MLP neurons of a small language model. Each row is named by its layer, matrix (gate and up: input weights) and neuron, and shows model dimensions 0-159. Each number is 128 + 24 x the weight over its row's rms, rounded and kept within 0 to 255. Numbers have three digits each. A neuron's up and down rows have the sign that makes its largest values positive.
After each neuron's rows, "fires on" lists the tokens most often at its 100 highest values on Wikipedia text that the model never trained on.

L4.gate78:176143172089136110128095135105175131106120150142177184152159123105120123141153143093120117123121139124100154132120111172150098178143063087101140153107153120162140132109134104168146101137123109120122086144093125114164144127105116145102124130153121133115080132130145097129139097117125096131137156130178110120102098160126166151108128130109141084086125120104125137130137147127113088152138118131149114142161162138119124119123075100116126135142102157091082111077106145137141106148158129
L4.up78:155168103119134088131126123170142151122105145100100131116117122098146125106094100080109127124143108090081140135095130087162148110155144152092146146142094118150145128142108162133114122112170157108101099179093144134100126141152127128113089106111149090111124114143127152106136142155149156114145120112116125125191143143129160109144104119110181083112144127095155132167129106145127118116132151095120151166159148091120160145202144114126125094127107074104123108111113088107135129139150124
fires on: "al", "er", "ri", "vol", "ax"

L4.gate56:140172136150182133124116155163121129130139109105116152140081115136127121172133116109156181127124087120103112117113147158086131128112107130162101087125114086145118144127159135108169220113119116095093113193152148152146139114084133139156122140154133166137093141146143091133141128122154150124155124114117106140104114095142141163110099123187156115128100144106130129124133109112129127136101141150148091138130085109148127112093137156086135146125148135137145186118153156126122099135126139
L4.up56:138109118155138134136136153108108113135100106146160134146081122125157129126160190172188119145197119110119137107147180144125102113109134111134178158132096132098128120123122147136100124118126135172153141130147145143156133111113114218125141151160145104102148134166096101124150107110125121096103156143138112086110151173126115143154103130120146133140111122136106125090114135163154098105105090141135100135133140154131174159132119169104125125117152155105125137168119180149104148133127132
fires on: " |", " other", "e", "s", ")"

L6.gate64:113128113119140134112167140148121161118044132116118125100080115174146133106131113112113126067157117164121148153126118148121146144128094114176084109163166109164123130121127153158111082141168101083148134115131143134121091111119140138142147106151132090119119148157166117126090111141115155154143092142113181126168132128133149161105084117170139122129147134135170178092116165172106102126117138098121105137136142178117121104126120161162156126156120111144145129139120140151132136122125137
L6.up64:097130111120124146143153140129133137092134164139132168140123115092130108118098121121133125133104159138120151117119096122125127140124147144111116107156157199158132107121126123116137130123189137128143165086157101133122156148148105132113170120148106170114103151149162123087084137136149130151156112081091152146153138169092133136137125046119196129151123109144140145127135119146112152140131119130101139098072130103151088075103122135165092082100144102130108153148123126141091125129112112
fires on: " and", "s", " him", " or", "1"

L4.gate43:127125099113149134151113092141137127134116120135107162136132144134169156117130130105113134145127137134128140139144136167130152097090121100120144090126114139141115096120114155112179156119135113109106104150142143089103136142101137092073107121122156153074107112130141173138107092149102123111133107114133128107086126132125085093154072128144177141117140137075138093123083089125112152177090128103141097186131107116101106140132150095152119159097139164129165120126107122058146115130131087
L4.up43:143128161146152162127132141153148137049109031108128132141115138114145152139131111174126153117136129095097126138146106130100114161122123091120146105098127127145121175104091133144089136123149164134142141117128137095123108148121082144113143147100117119168083094163085118114142110139139118115132056125114117126145148125135123102145111136092153140149060138145105136123132109123108152133097176112149145144164137126152152154112150135157133149147139148137143107102154104149125126085129159
fires on: ".", "er", "ov", "s"

L3.gate90:096149113124135136151079094141109081119081130115134156178128115108144167155084142141135149115113112132116151100166092133120116156156109129087068149139106138146107109151123171094147147106137171160135136148122114093137174136129108107162102126092149121119133138134140112142090131160153100126091138151116120143143102110119119123160105155138131098130137133138107140099159091120065137129138154124122093164128095130089135144104092139146110143159154138113160138085143137148139196149128161
L3.up90:152154116141126122184117097097180128108130120072155144086176112096127152110113107125118073136083143131130122139142101135137151160091137142167101127110145216109121108142146172093136138143135122101171139179114086146145133130144154142151113151132114130115131128124107147128168104147107145103125126078142136120126097154176138110125120139083133132151119129160150126081127140116124153134103120103115144074119085110126141115127078124111120113143113106103135133106109117099143156117148139
fires on: "s", "st", "d", "h", "r"

L3.gate114:099144137072159132164165082148128118091181128139158095114120188102129157124168173118098151103107129119161088125117137133094123143147154123154137114092120095093143141136140113152176136107101093131124098126126121106074132106148139146095133132112114116124189127073155130100165137118110088132140101107176121119127096122134106138115140092162135121150095103087121127121145124121119135127108124128152169109167158134157120089110087113088108128125133145149103123134140115092138137122116130
L3.up114:179123133094107136102146149126190100136138182129118175102164111117117107125124145102085165126113137126126100144121143126130133164143135107085106120075139091138096134127128122131125150139158157122136148104113101081095087109116159128150095115093163101146161116140130110155120150114102147138143114145139084099106124093108144136095109144118127108123136161111075133132101115132141140110159117085115135141100065133141146116096143164093150091147128134156143083161104130143148085107113108
fires on: ".", "th", "ir", "s", "'"

L4.gate114:105105106150153099172169119118165130082134097146148124154133159136135142117105175143113126151136120069124145148154163095144140155139128116128105110081109131081104119137155170124136130157126096108139120080128112157110129136163123134137101137109133139141107132100177122123122138149121152124121099103150099112168122143177130123123148115133144140169122149088133144162125110106104106144138152147140173180093173100118148107115145114170156152135155171137181129138105120155132126141139061
L4.up114:129154117148098092104124145115121131110148115107171114129129110097090123142150109108132062167115151122159144126127108112145175173122100124165128144163138146120139153133124132164113130097128118131096157116124121157128137119164141149176118177123093118134092129135169107098133138155043117092167089092123149111132097142110122109133144082135142179096125146161149159149151145096130143128164149139105174116114134150136145091140109130113118125132146129138130115123137129146124204105108148
fires on: "."

L6.gate122:126092143102139129108140097138113147123084087131164129112131178122120156062123149114131158119130127097146136133117120127109111133181157104109154144151118088106178137136108121116125163119136116155113116159096156179171131148104120101153069108117147152113107184128118093128139117151151123114139159125137132124117165099152140084159141132148142127116132139151141127151142086123134156089110113105146159091110088102086124052136111089136145129168135110110122132118129131149144154161150144
L6.up122:123131154131100102113090140136158159127120147157115103190062103133122125155138204147099139147140176093150119137141094127108135108132140143152124137145132130160121140122087173156170085163100124142133110086103130112130117097093121111132118108125102149139149124124176126137086109111141118128152132149130122125108093109123133112155137186164140117103105121152128099086119150112134099158149154143145058163129119112120139095132109110125115139141153092160101130118118120088124150135125171
fires on: "'", "th", "nd", "st", "ve"

L4.gate53:147095131142124157131147135125126178128119139125108164148125135121096167115116153125104155151122144130121177157120093161137124133087082120152085137118115099114106126123133163096160131125094120115130092103138144140109118130115133131087195134177147136132129143131123118155080122140149184160136177143115125099109093158170138174089127132149160091130099088165117141087138150131159120133152153158085128110126134135099100117109144121148114158125109130102132182125170111158127162135100105
L4.up53:104130110112097145127084165127169160102118128171153105090159138118139148133143152126148122168170113116171142102104091115143080152122125120141130093099148149140133120130126134136105140114134141156138128152145085102122134141150170129106147125131134093121157088147143117120147138133099223133171150128144094109105121118163121104129137120081154150153147104079115139097116127115125120133145155137067154170132133126160134122109127117161102136154101161072091153095128134147100129113146121
fires on: ".", "ph", "r", "s", ".\""

L6.gate63:116193073106082141108132120148149141145115083084141106151187123115124123147109120129099132103135117125190157135095130156125136136160153158122144130116128128124111110093169143127113093128125083127104110160144118106140121117155191108176152113112126145167135113183131116126109133140134137109157137162065137113160099106123116157105140181154109143128148073123126129134126119113107120121106165118138140114160124094135141144121142124125128110130124149116081145103067106114134123095145130
L6.up63:116116071140124124115124117153134114121136125196148127144076155123143174141111111124109157121135171129137139146158134156125071140103165148129168106116160106114115076119132180107130066128151103126135145108120128189124097142168126127148094140146129163102135116118087143121119129116145142139126078134117161144160124102176090139149118149129114120118124121172120095150166141089138130124163127139151122081167128129149183137135140166131122125159148128127144117100094153119124105126119092
fires on: " and", ";", ",", " Li", ":", "ly"

L3.gate81:146149115086124159161097128125126092142170121105099129129105146150150099139145128108102123150104107106170106182121141154131115057141115110126130104146118113105121102155130153109121104196144123133138090128148130151122143116091125086134121127121157147116137107108185165111155127143159148123096100107123110123136117132092106130140138147140121138122117153165141106115132167098139094109155131127137121146134161127117120160156163050100161152102145092153115120166120139114148089175082116
L3.up81:148109132134161091111095144095151115149133113120121106083137101126122138160146122147154133183144106126128071122156166114188120135129127168135161103186141122152107146145112159114161141164085148156116107154108118153089138155121149129142137117148141132092134144145146115136128161123124123125114150118113169169098151096115096135150183155122114109115128147199114144125098148125132117097175116122176105133107121154124128133113126106145128160153129175141132148112126122077138162118137180
fires on: "th", "ie", "6", "l", "val"

L6.gate104:114113125063119129091088100142139137129113124117118143103133115149112149120132141127136141137127135109114111115092138122100148155133112154056110162108141100138139141115071143168163120132137124120093123117150192186110193137116124116149096137128153124136125110125133138170117103101174132112121098110151152130164138168137098150155146119121136153116134127122161172115122116100110167037102121135112113169126139152139129123158159154146127124106119143131141142122087101098168116105115139
L6.up104:126124132121098101139124150145136132095114144126171123120154155117113147137151145121160092156161151124139162103165130160118171099110137108124131115121072131156117097133139122080129127083126150111171106187096159135155121125171112162132139151147131120126141134118149150148136167132126089093124138099146100082143165138096161118117156103104125122090179111154173131123139150141102102169111156163138100061117114107132144147123083133155144174139139147146144137134102111118100171131145113
fires on: ",", "al", " of", " and"

L4.gate62:140130128163139162133127138122138155119122118131150128103107191180089153116143142144145119140150153129086155133148132137133150111129111110163115127157120101094114176156131131126136165124106089103132121113135121094107151092099100149110153172140177133093146122148156108148155136105181153128098145110160141108121154120160183135135119148084142133067115123094174155132089084135150110138144148163132123127140115153129126115151129163134131129151118158097132160121184135149073130166140108
L4.up62:096124117121143132114112116106156109188114114170136109076115134175127114096143147156108092161141100117147075111159125129074133126112143141097128120131163090167112127148148109103129138096100125146117134157120133121145115073118142094150110111132087159157092142145132125121115154143117158132079125119137142131136092157113102098134126155144132126131152150090166119121082145178115132105108108174122120160170159130100163108104108105133168158094160088144118127148113101116121152089132148
fires on: "s", ":", ".", " was", " were", "ties"

L3.gate79:108140184122144144072149102132134083135108114115144112135130159140092143117140109156108120139140090129133145108087154083167127093142110108146098134100115106118125168140132151113168150131108125129093115080138067144119121119125133120096136158136129112176098144133118132142139128152146129130142127086135168115093130123120139154169113163137125088152111160143170137131131135141161079124087080128156132106121095121119117137124126175112083087167151131141127134113154151114081138103192117
L3.up79:110155133136137114100156176166123106134093147112115136147112136119143123105105116096120153109117109099135184150116116139151146070122082114094179099120110148098114155110116124148143127130092159125129149112116102086097117107121108105118147109159124153141104194086170088157101123103132146103133136096135147119114132105131130141157118140119115134188122178142150114107101123185157139108122114151109150159102110125151081121129106118148095118105180174155142143126152089110129132130121135
fires on: "===", " early", " of", "c", "th", "ly"

L4.gate151:176099148074135102109124132088115093113141113125153107144154137142122080082142146132143147167123142134105151124166126153125163074164156136114129125100151115119143116157118103132151133157156117140109100156084123145142095133126114111158181105116125130096097113160176114121106149141151106119169114132147117109118122172135080130143119153118135141151158135087143100132160127114138087116170086142136080127151163132155126126123147142169106134109145142083137153123158134113144161166180139
L4.up151:096147118117133160116102140168173128094102092102126180141118088095121162142103119130153153141124114131117121123155120090093145106144143097158132143132140157134114143101150118172140156126142143114075149155116134157118121145140143118143142105176166113191158116159138129138106121146134128084083174150118136151147106149176098147163126189151153134122147143130126092142142125132136104098124137153176121145114129142115172146113148152124125103156134171128126187108143141170156117155145118
fires on: "1", "2", ".", ",", "mit", "6"

L4.gate172:176116136143138096144141137121117123097106129094109132133070160135145129132135158167128126135091121092102100175146133185147124121101088143152069144117138148128131147132127126088133129124141132141161117157088121117131169173116106144141127110103104183148081127109144127141156116147151100152080157138116097091102122130118198116095108128124126124103162145131137174153136117130132130137136092118122134109084181138120122130136140116086099137132155125121155137118138196144126134130116176
L4.up172:137144140150141143118150133150138116129119094124181122128083101116118111140102119136089109165106148150115113143094164171158120134142134124131086116097138142134158169133114115143150112172138092114180123105147120131174146151144129079124100107132116115146160107149174135168093137122139141137162139108140101099077110123094106116116171116099166166144144111130129128134176111141147142146143168129109160100167100146128100092116075117117132131135154131163190138131126122106136144071137102
fires on: ":", " the", "s", "d", " The"

L6.gate90:072122130126139097092137130112093141133055118131106103146141144106170132116131137136145135108122089105124163134124149119144147126146125105132144104170112119145100100139123138165132171149134133136137125175167136108189131136142148140151122112100146127087162135127152102164153107139124102145135144150085112142128152176106136142110135116149160092143218158170127129158130155145126146094119119124141111163150116169105122165150124125117168111171127124120141119125088161160099152093124132
L6.up90:130121125146128114099126146153143157119135141114124107120111150148149138146107113172205150054101147157113149131116115142111151164118138131142118139137128143160071121141114113148155146127116159133119107117126147167132143137130136131196124095123134123150143129118151088101124104100073111132167129140106121124182117150102125140169102129143101136149107162139133126175138108114104136123139127134138195102114124113096132108160106159087143111144140147144117101103135148111044120129082147
fires on: "s", " it", " ", " and", " its", " Votes"

L4.gate7:154147114114166091128127113091117108116092144100148092127101121150140115128156116128133130113161088084098145117139099159131113125100114153111145114119163146094129111114137136104133077126118109133149147129145157121126183121138132129129130138129100135116109158182092117156114066099142128135121131109148121146113123165186101131081111115186185150128170157183171111086120103130146137107144164185159103144138098139164124115101114144099130116106093155120132120166134141119132126126125131
L4.up7:120117131147126119092106117109169094135142147099090085129076108129081143139145104151103133144126108112114125098154140164100107151124106144115170140141136140167148108114111112116159113149117126176116164142144124138143123153125195121160100141074131139147154127134103134148128126105139166098114121101167178125140146106135116107119105135131131104127137133089111082170097089127157126099143117110144107096142119120179118151149058137100186126121162132110099107126137130118083141156110156
fires on: "n", "ly", " short", "m", " large", "i"

L6.gate41:065151113105134143107130131094100126151108126110119096140126114118102125126139117079095087134097156169121148107139118155126121153124127104143161114163108145131113147091129128103125127112138071103100111183115138119140112128135110144163111155115123133102125168109148124145113126152160119138106157153130122126133107141149152170136113058121150138099109121164162131133139137179117077139126101103077104141126165190184105095122128074104091130144137108123136110108124151133136150091133099
L6.up41:093139123144099146102121118150178154132146107150140136154095118122134113119140141154118152112117118149116141117134124129135085144149102108135119121126146139101182125074134128144127138147159122146169104128123187139119095145099190114077140164145133183126157152148092098110106160077121136111134102141131152128102104165150128155154106140120101104166144131115106122121184142136107141097129084143141143110097079155188066132157133121112098122170136134138147155107134119139127152148133133
fires on: "1"

L6.gate120:126057166153109152123144127148140119133112138130137078128107119122096109134156136133110115090149113108111131092127138137106135168095132101114090124143102120114122090129144134092155077114141141122176116143154137137145094091126099139134127129131153129145102166062129133146112128177116153128142120157091128121180110165087109179139161142139112178149113149156129125094137124115176095140161116122145113113108139112137090146128184105137086122135115111122140140108158144162139129111103075
L6.up120:154131174155142114095097172123105102068160120101087095146113127085104152148140113068135109130088113127132116106148108110120142162147119114123175135119092168152154116099096109145127108113110156088149133115135080142133133100163167172126190122142131107126104122135114099145125112113139118133136118119136107125134144126118179129104111195084105138111129138132135140136180142154119142127152128128111095124134141102167126097103116088139107096105188109140132106133108148136149137127145126
fires on: ".", "8", "5", "7", "6", "9"

L4.gate146:150107136116108094144145145126122144087132123122156099160128112138136124138148110166122173114166089127101119124153140137152116133193102132161125132140094116128177120087136160137132146132078116120127086170145090075157122162123124146089156147126136107100135099146136097104167121141150128121116107163158158126134135152139127112139106130121159172145091133139121101153112162120137129163120138140131102170147161102175131140099152092162113153157132122114136114075163132128115163132120198
L4.up146:134136105107118107176096096151151138170146128095124137116111159120087149154143103100128149116119115085120148154154151144197103153116111122077127094154096124166076119118121149115133129131121074096084123146140128132120136136149130121130145142119129169113113107123147180102097157136112088136091133160115169148115093132116108148101114147113153112101173106133121137110107129120096157130183145167149074122094152129145095152132147124115149105117129154143151128108173138091141136152149146
fires on: "e", "f", "ri", "er", "pon"

L3.gate151:082167152106134115138179077144112129155097112140151073088182123125144132134156141120150155133166145145113168176120138130157075151118101149124108130150155146140145095139165164115098092165123128144167141138144090080114102113123110086103139134152140124116162113156120128115145126153149069124143143128124091135124095137129131119183114134127168137120119114134141107123130094140060158101115147115153151128104130149119148120134123100139087155101101137101106129120129145126134107096150146
L3.up151:128122146115111112132109124097129105147170154140113156095140137100161187093107155160153142135118166145121145118136112147091101131130144131096126133105044128138137132138144136133137126144135086136136159148165123117095119113108091150138143163114127128114123128168116120119123127182135137138135104159117106151160155126101134119135112117159169108162112160147136126154092121137122152125113125078107135168137101092138100116066099113075129120166106135150150111136136143104106129133206181
fires on: ",", "s", ".", "ed", " out", "aged"

L4.gate60:113105129128120119151115166157164086078144138125154138129188106141117140159133148145148136135099076104131150127136108165149126140152134170092132117118150143106116130099111112112127102086112145098150146172106130110125150081134135132129151132123157139104142103138115112130117125170129156127164138157135113116083140127154101107136158159132114118105149104091151125130141155172138135184176124135131159119106165135131083102181114078101125120194097131140098136077124123127113101113090123
L4.up60:131128142118161125123128144136098100102108175115153125093138123106169089139144154131151094114078122120136113101127123118161130192086120152095098102100118131154116098133120109111138077130136149087112138129094124131114134115061110147061150093137119139095130138112106129127107142135127186111163128139122120141080144133153091136146139130147110153131098140143123126080138146140109170132126143095151121136103147192148099130147120142105098151125173145152185123146137116119136162111103113
fires on: "'", " \"", "ol", "hi", "-", " out"

L3.gate76:136125151152110131133105116130179093117133169157138140142120148137088154133130138103130144143106116130137134128109122116090104109101092171150114129111134116159160106079090097100079128128101110149116088148142136120127095110174093110134152110149121149130140138139119104143084138078127178127119129129155099141134112132172131141142150057136124140101145115120092157098162079115055108130111158134112118125160132123099068142144096136114157133153120103135132130095157118104127139083104140
L3.up76:106115151160147120129099154119144120167156101146124137147118160146093180139141168120131129194151121083107117174139123115124131116125095163147158144156104130134103161086075176124100117105114154117116163172135124116152141135148131117136149148106115087155173145137116139112087133105107141165088099151153104141130130148080094122131110164114128126141153159106101112159136137149133100107161153161095147109139142161133112128142100115149093128137155133085125119109127151111142175155087136
fires on: " un", "ter", " Un", "t", " newly"

L6.gate79:106085143137129122090155134151174124136139108117130129120144120128149163067132184102156126153168111147141151134129152104131076105130109152134112125082165097159135160121116145106145150112155130124102115174097151150130110138139135130179131122117170147112132139129155125142099135098160135147104128146140134116096096136138142122087116145085122106175135168158130196104121116160140097137138118125118154110116084144139120091099133082116131083175183131110147148105147143145119145160143115
L6.up79:124131131117150094075153122132137114113118150145148143134087118105155133111173160122097136169160149120118152137123142098157063085125142135130137168129151106153144156089091135116155119102094132138099123105092116107089141104139151103149132110123139165127115147131161108130091138128122121142145123107136154093101141117118139106096131162138154131161089110169141181122148078107156100108131117166118104144155119098151067120118101116139142107145168151130133181118156092142086158118111144
fires on: "9", "8", "4", "1"

L6.gate159:090139120112159131132129116147153108109122114101114134116096126109146173113190132142134109118117140108181146148140101146106100121101118117096128081109140106117140116146151143103110118097133120146123130135122142157141116144145158141135113129119170081173112175166142179161124154135138144142105159104092151155149079091157122145116099132132114137192144133136071104139131169132095147137120130106122147153111156108101122101111151097147136132124078193119120124135108152141114192109150124
L6.up159:135144122141140091116081107131167095106075155065125134150146148108101120122154067102142183149114128116128147084131103118119119154136130085110165154163135130145156139098144132119113112102111157130122140104148140137134103149148135107127092146113141140155119136124141069092122124113157132139135163125121127128094129157128137133145121118088126100171164119208122139106124103125135150115130118105137126097139175141097113114116123169115158114135138123109202138126163099119173165130142137
fires on: "2", "9", "0", "1", ".", "8"

L3.gate56:083117118132161107107121108123117167124091174106096118119147115145093129133082096154174121141122096115128152111117110170151172154103116129094177094177124110158126127132094162148105094113074147114109107131106159101153109118111117127190165134127150116108128151075142074130126139153126112125157139113148101111117137160138129123180123121083125083126120127143125153144141136144142110125154114137153133157123122074132120112106109149137126140099072124119158123128148119102132152167150103
L3.up56:143096100100148149109112152152151183130109155102126142123089125110070142174114099090094112169104193124129143151146130132131113138101145111127170143158129173117150106124137147117141124099133135117098129081111128163075135137131153125149127145174124169080102156118126128159134152123131098133130106068109161164134140122154084139119135080123101105124117166126167098103165104143137108137145103128157145143127143093136130120148132145092151124148143082138097132100125149101129130127113122
fires on: " in", "in", ":", "day"

L6.gate26:130135093107152124115113175115182161081087131115114150097124109129139136132129103137133123161138123090149126132099106109165097099122150082117106120106158085142118142122128130123122103138107133076112146122131141146130138136151127098110118144126204124129095124153128134125100119135126135140094145153085145154103137170121155123109170169127105144144146110135148152100128105141090144120132134114096112119164185163085112143088143067151090146098096198098136156123129130127155124126113136
L6.up26:145147112127150144123138120130169148107152118090135147161124099089146157123117126113161157125092144149101134145150160116135106160139138134122129150106155134091183097113136085128097134139121124131161105118147112160117143176126156143147112162139137127155104140132135124128136122128148110155165140133104142134148125126216147131140121122134145089141155094122094146148114109143123133098145162157159144074135129119065193112093097151171159135147115144119169151155166117150141130080168141
fires on: "0", "2", "1", "9"

L4.gate175:140120108196182103119126144175177123119137155123119141137114156143087152112168081143139159151124135143127130146096103117140111134126096151111110083150103120114166126170096132094121129092100126086089120139138107146108135123136118090116124151107149163119138178154128091133096108145140131131132148101122135115134136159143158123146132129134101168105096139140140122083125136131133109101146066138137098092117156138100103144133127097119122144141115123132136188126152126110179149202120112
L4.up175:132127164137148118120135158101105121120141122102134118117142119175118123132151103117096145117122134132109152146105099118116113130107094126128172112078150105103107135101135172145123111144145143159145114133127121151135115128170199137107151185143127151130123089125130125149073108128177187141158126125157156125156130090173139136103097123150116106115109099146200135128140136095130145142105123139126132052099107096122112109081132139140130095141170139124101151122120145066120153141129141
fires on: " and", "ly", ","

L4.gate17:087143155127133150121136128086128125134092119124149106137123174089113109130157132123148122105145059120113147157099132086130149142146151105135149122128097134126164094119125142080173103144162170133114111124107131110124181140147158123136151142154149141109126148145111071187097135110154148119106129136102122101094144126161102107113112136112184155112124104172139129146117142169160139159129139171118130085142101112150044144140164131118139123113170134125126134122123159117116108110140109
L4.up17:156162128133127122115155147135144152113145148150128108128122125084092113177123133125117078160110113113137172106146147117092113126141109169119155167144144118109119105124123109128135127164093149093120086070155100159107126124113113124104203133148143093135135120115160114120161122119151151122109116135088121129201123156087131134179144105133130189166125128171120148162133131126108107140141118110166133101103160107122142128095096124164133112152114115105106141080122153154122165125107112
fires on: "7", ".", "n", "ly", "\""

L3.gate58:112136134147141142161110135125146134101129108118159105134126162112112111141087123117152109154127122120168108143181106145080143132144133147118142128144096115058105180115117118116174183114105148105117131162112111136140147090100131091112094156115086111077087101119113110117153129130122146185163128114142110146120125097142080112156164148117119096143186126141160158097135173131147112151111140110150092160137110129151106111151122141122124103099137088112155118106148096131140097127127095
L3.up58:139094090130150154121139083120113128150140105129104149131123146177134148097166147085130177159070136155125129121089165084139107114134134077140180117121139155153120138144138127149118124138101108173131103095110098111076106141082126117145105139130125143148132096117148137145141115132144091133133144107118139132116146130152096128164100130124130095123106091131075131125074127168145124114085169177088120148144133078135139130126119091119124138143164126113118124121143130191118105094137117
fires on: " of", "s", "c", "at", ")"

L4.gate42:112114084105140099118134141098130087138155103146109080147096102126112118096169124150095119176116134083099151126072105178147125122141152129151101159082168130134123132164135146117168172123132115128140171123106123138146102088078137135152111138150117128147158134141150144122131116084117108151162135155116132159099137129118145153126104149147143134161144126104168141175155096144090113100147109119136156126148121099166148105119164149142150107129102143124141135161118148134155127066114090
L4.up42:152131094111133142122078128151146113158155113139146099125107121128104101139146182115140115148121136115097121159095159102157144136097160109141104140100114183137164135159069152155131127159075130095156154110155142145120127130110135104114116136160163128107153139135132114140130128093144117128125125075160156144099122131152086146119079137142092083119149142124116105118165081150104125124134084154129123088140121100133153119131193159139172153109142084135133119111084120141155111122136104
fires on: ":", "in", "\n", "t", "ment"

L6.gate14:111177079138144118141100114098124124099105111160108115115138163121155107142129080110128086163114140151125177105168155161157130117141114150160140137156140099136157076142126145164108093108099091132142114141155091096138120122126126135076138124150145160149135137083106089099110087149126127131129112154122111096140139152174117105093081129158159144164164096135111121117126126140080113143103115163114149170134153154112152137081160109109137167130112097137098137115142133152105115129113136
L6.up14:123116150140130148134115160147139100125115078147123169099148135128105100081081130132115127145084121104104146155118107119139124128114104140120132141170151140127111068165162122143151141149106121118108121121151101133157113133122118138105172129147139083147130127147109123130123165133100104131108145123119089132122136087067122121154073126086117131106127160165149117133123126155113151149161052129070127123134118126128178075134103106125141119104119096095099136164133168126097093095102106
fires on: "s", "0", "re", " ", "cre"

L6.gate53:103106105103165147137101144138152138086134115104130102146155090077141155158103154160097053106097099131102157132134127137149118098132077159109133126103131113158108184094134138108135128111128066174124118114106124119106178112145186143140137112131103132111117124102119109118102141139115151109166146103125125131118104163158111139066143131152119107107132143096113144150102114101089140128089117150157136129134153121123080117134140142140104147169085116145158141137102106107129122140103113
L6.up53:112141075135115135106154172142163079076112123141189052102140154114119143145115117123102155160090142134143157141138137114149155124114135127151128136117142112177160156167141154117131128118119111174151123119112137140099119135177119112106141107114163121110162120101128113098113110146137121120141118118119161105124112178132157149120122130119150098133118116114107150117121138111072146148101113102132147124132140105103113109163165148078102139153151103109129109173117117099095175084092098
fires on: "-", " un", "'", "ter", "/", "ph"

L3.gate144:129100102111172170118142119157136145165136139102135146119106125142106086156143117112092111101106104141160146159124126154187133093120146109113115090089149155115157109124142042124164088151122072146165107128143129172134110111111123100098178134141118136133086164162155105139093119125125131138139111160119150135136109094099130121119142119123118111099135179130104164121114119129092132134100117119102165116114148092143144093135129099095145118096154135130115141113065117105106140135128130
L3.up144:110164093121152137113145158143145130128118145089130120101124113166126120130157079131134102111098113122154084137165108162133128125161113121134094083130151124126153069095118111101142097069130111151153135141119115128116079072126149132108132143088088157105145150149144129157131164112182143130122110154123121099164114137056189105103136128099104139116097143102158154129144106125158112147113126128142079110106121119094155145132119141173122142119168150158106139138126121128123147153111107
fires on: " and", "=", ",", " =", " or"

L3.gate181:114165116122164175095152117131139137109106128120133127118107133160083155134103104127141161124111130115157168144078102158134121146089087121078144108105144116154129153099118123139115094109143134094144151141173114133155100164129146130139158165095136195129123118142156159160080138158091137093175164140187137090132131167137107142100156107146125113112144133163136154137129107102118134162114093145121095084120142111123124095113114144153137084139125155119099154133105134127110115163118130
L3.up181:089135104132113145118142134183083127128091137076131132147157149115095125098118066149128097105106135114073112176141128109135118108083125138076120087130125133100118148100140146136122081133119107146138128110153114139095132138113113119124102102138173143113176114150128139111097123115132138114107165112124155170142148147146124130135101146158140144140089141102141117106126111131140099136124076088146122110167108125115166100133133140147168125144137102121144181127199089139105132100121173
fires on: " and", ",", "ly", " or", " large"

L3.gate53:069135136127100134165126112101138149132176118145167104133112142166128098131118108112124163125180105118153146138169117100102103122130122139084146132139110131080143123092118123134094110142133147081100098121167125105164081126138131131116116095096101136133144130130091140128126126151094126110134119177125114140130088115106143094133142119130178189161129075089101110163111160130154117098117119155157073153140160138105142161128107104159093132126181120127149148116144110110120129145152121
L3.up53:085124142068139152085168133099141128116179111130127148144151128132103151126140117102084090143164167138134127123110175117145155136103123147133176141151109110134114135138153101155130126154164152105104154143127130146131075155114207137109125133148072161097087175128125149119107157140112142144144118107159134133130140131113150128179088157145130117138158094146107149141111128094132150148117118101144130147125126151131103114166105133147091136098136146127147142116129153143174126161170087
fires on: " such", "se", "n", "pe", ".", "me"

L3.gate71:128132142119130141151111142119107092145116146205120144137103122087141095087124121156138132104151123097109155152106102126127116114177113120131086136085112126140150088081148139115186158120140109132150138154183115113096118117152118125128152139112124104135132126096110092138135111123151144094116110151110100118110143122091110116167109137140134120130148097148093110102173138141106175129073145139125151106103151167108117117111121143085104181112114109138108067107136137131096146107188125
L3.up71:115091119127138158143163090106154122108194138172162146132112142071146096133144121129106160122097158112105133113154161115120174083130150137122132130066115101134129133129136108153196110130119134061143120106108095149127120126165114134109139095103123121129123114144116089110068142136135108080132119142117137098085145124114172169121156162126093126123111111133109117093151133138140130124115140099112100121140102151125126129144126115108184122121159113130128123134089133107104080158131097
fires on: "0", "'", "s", "e", "ex", "re"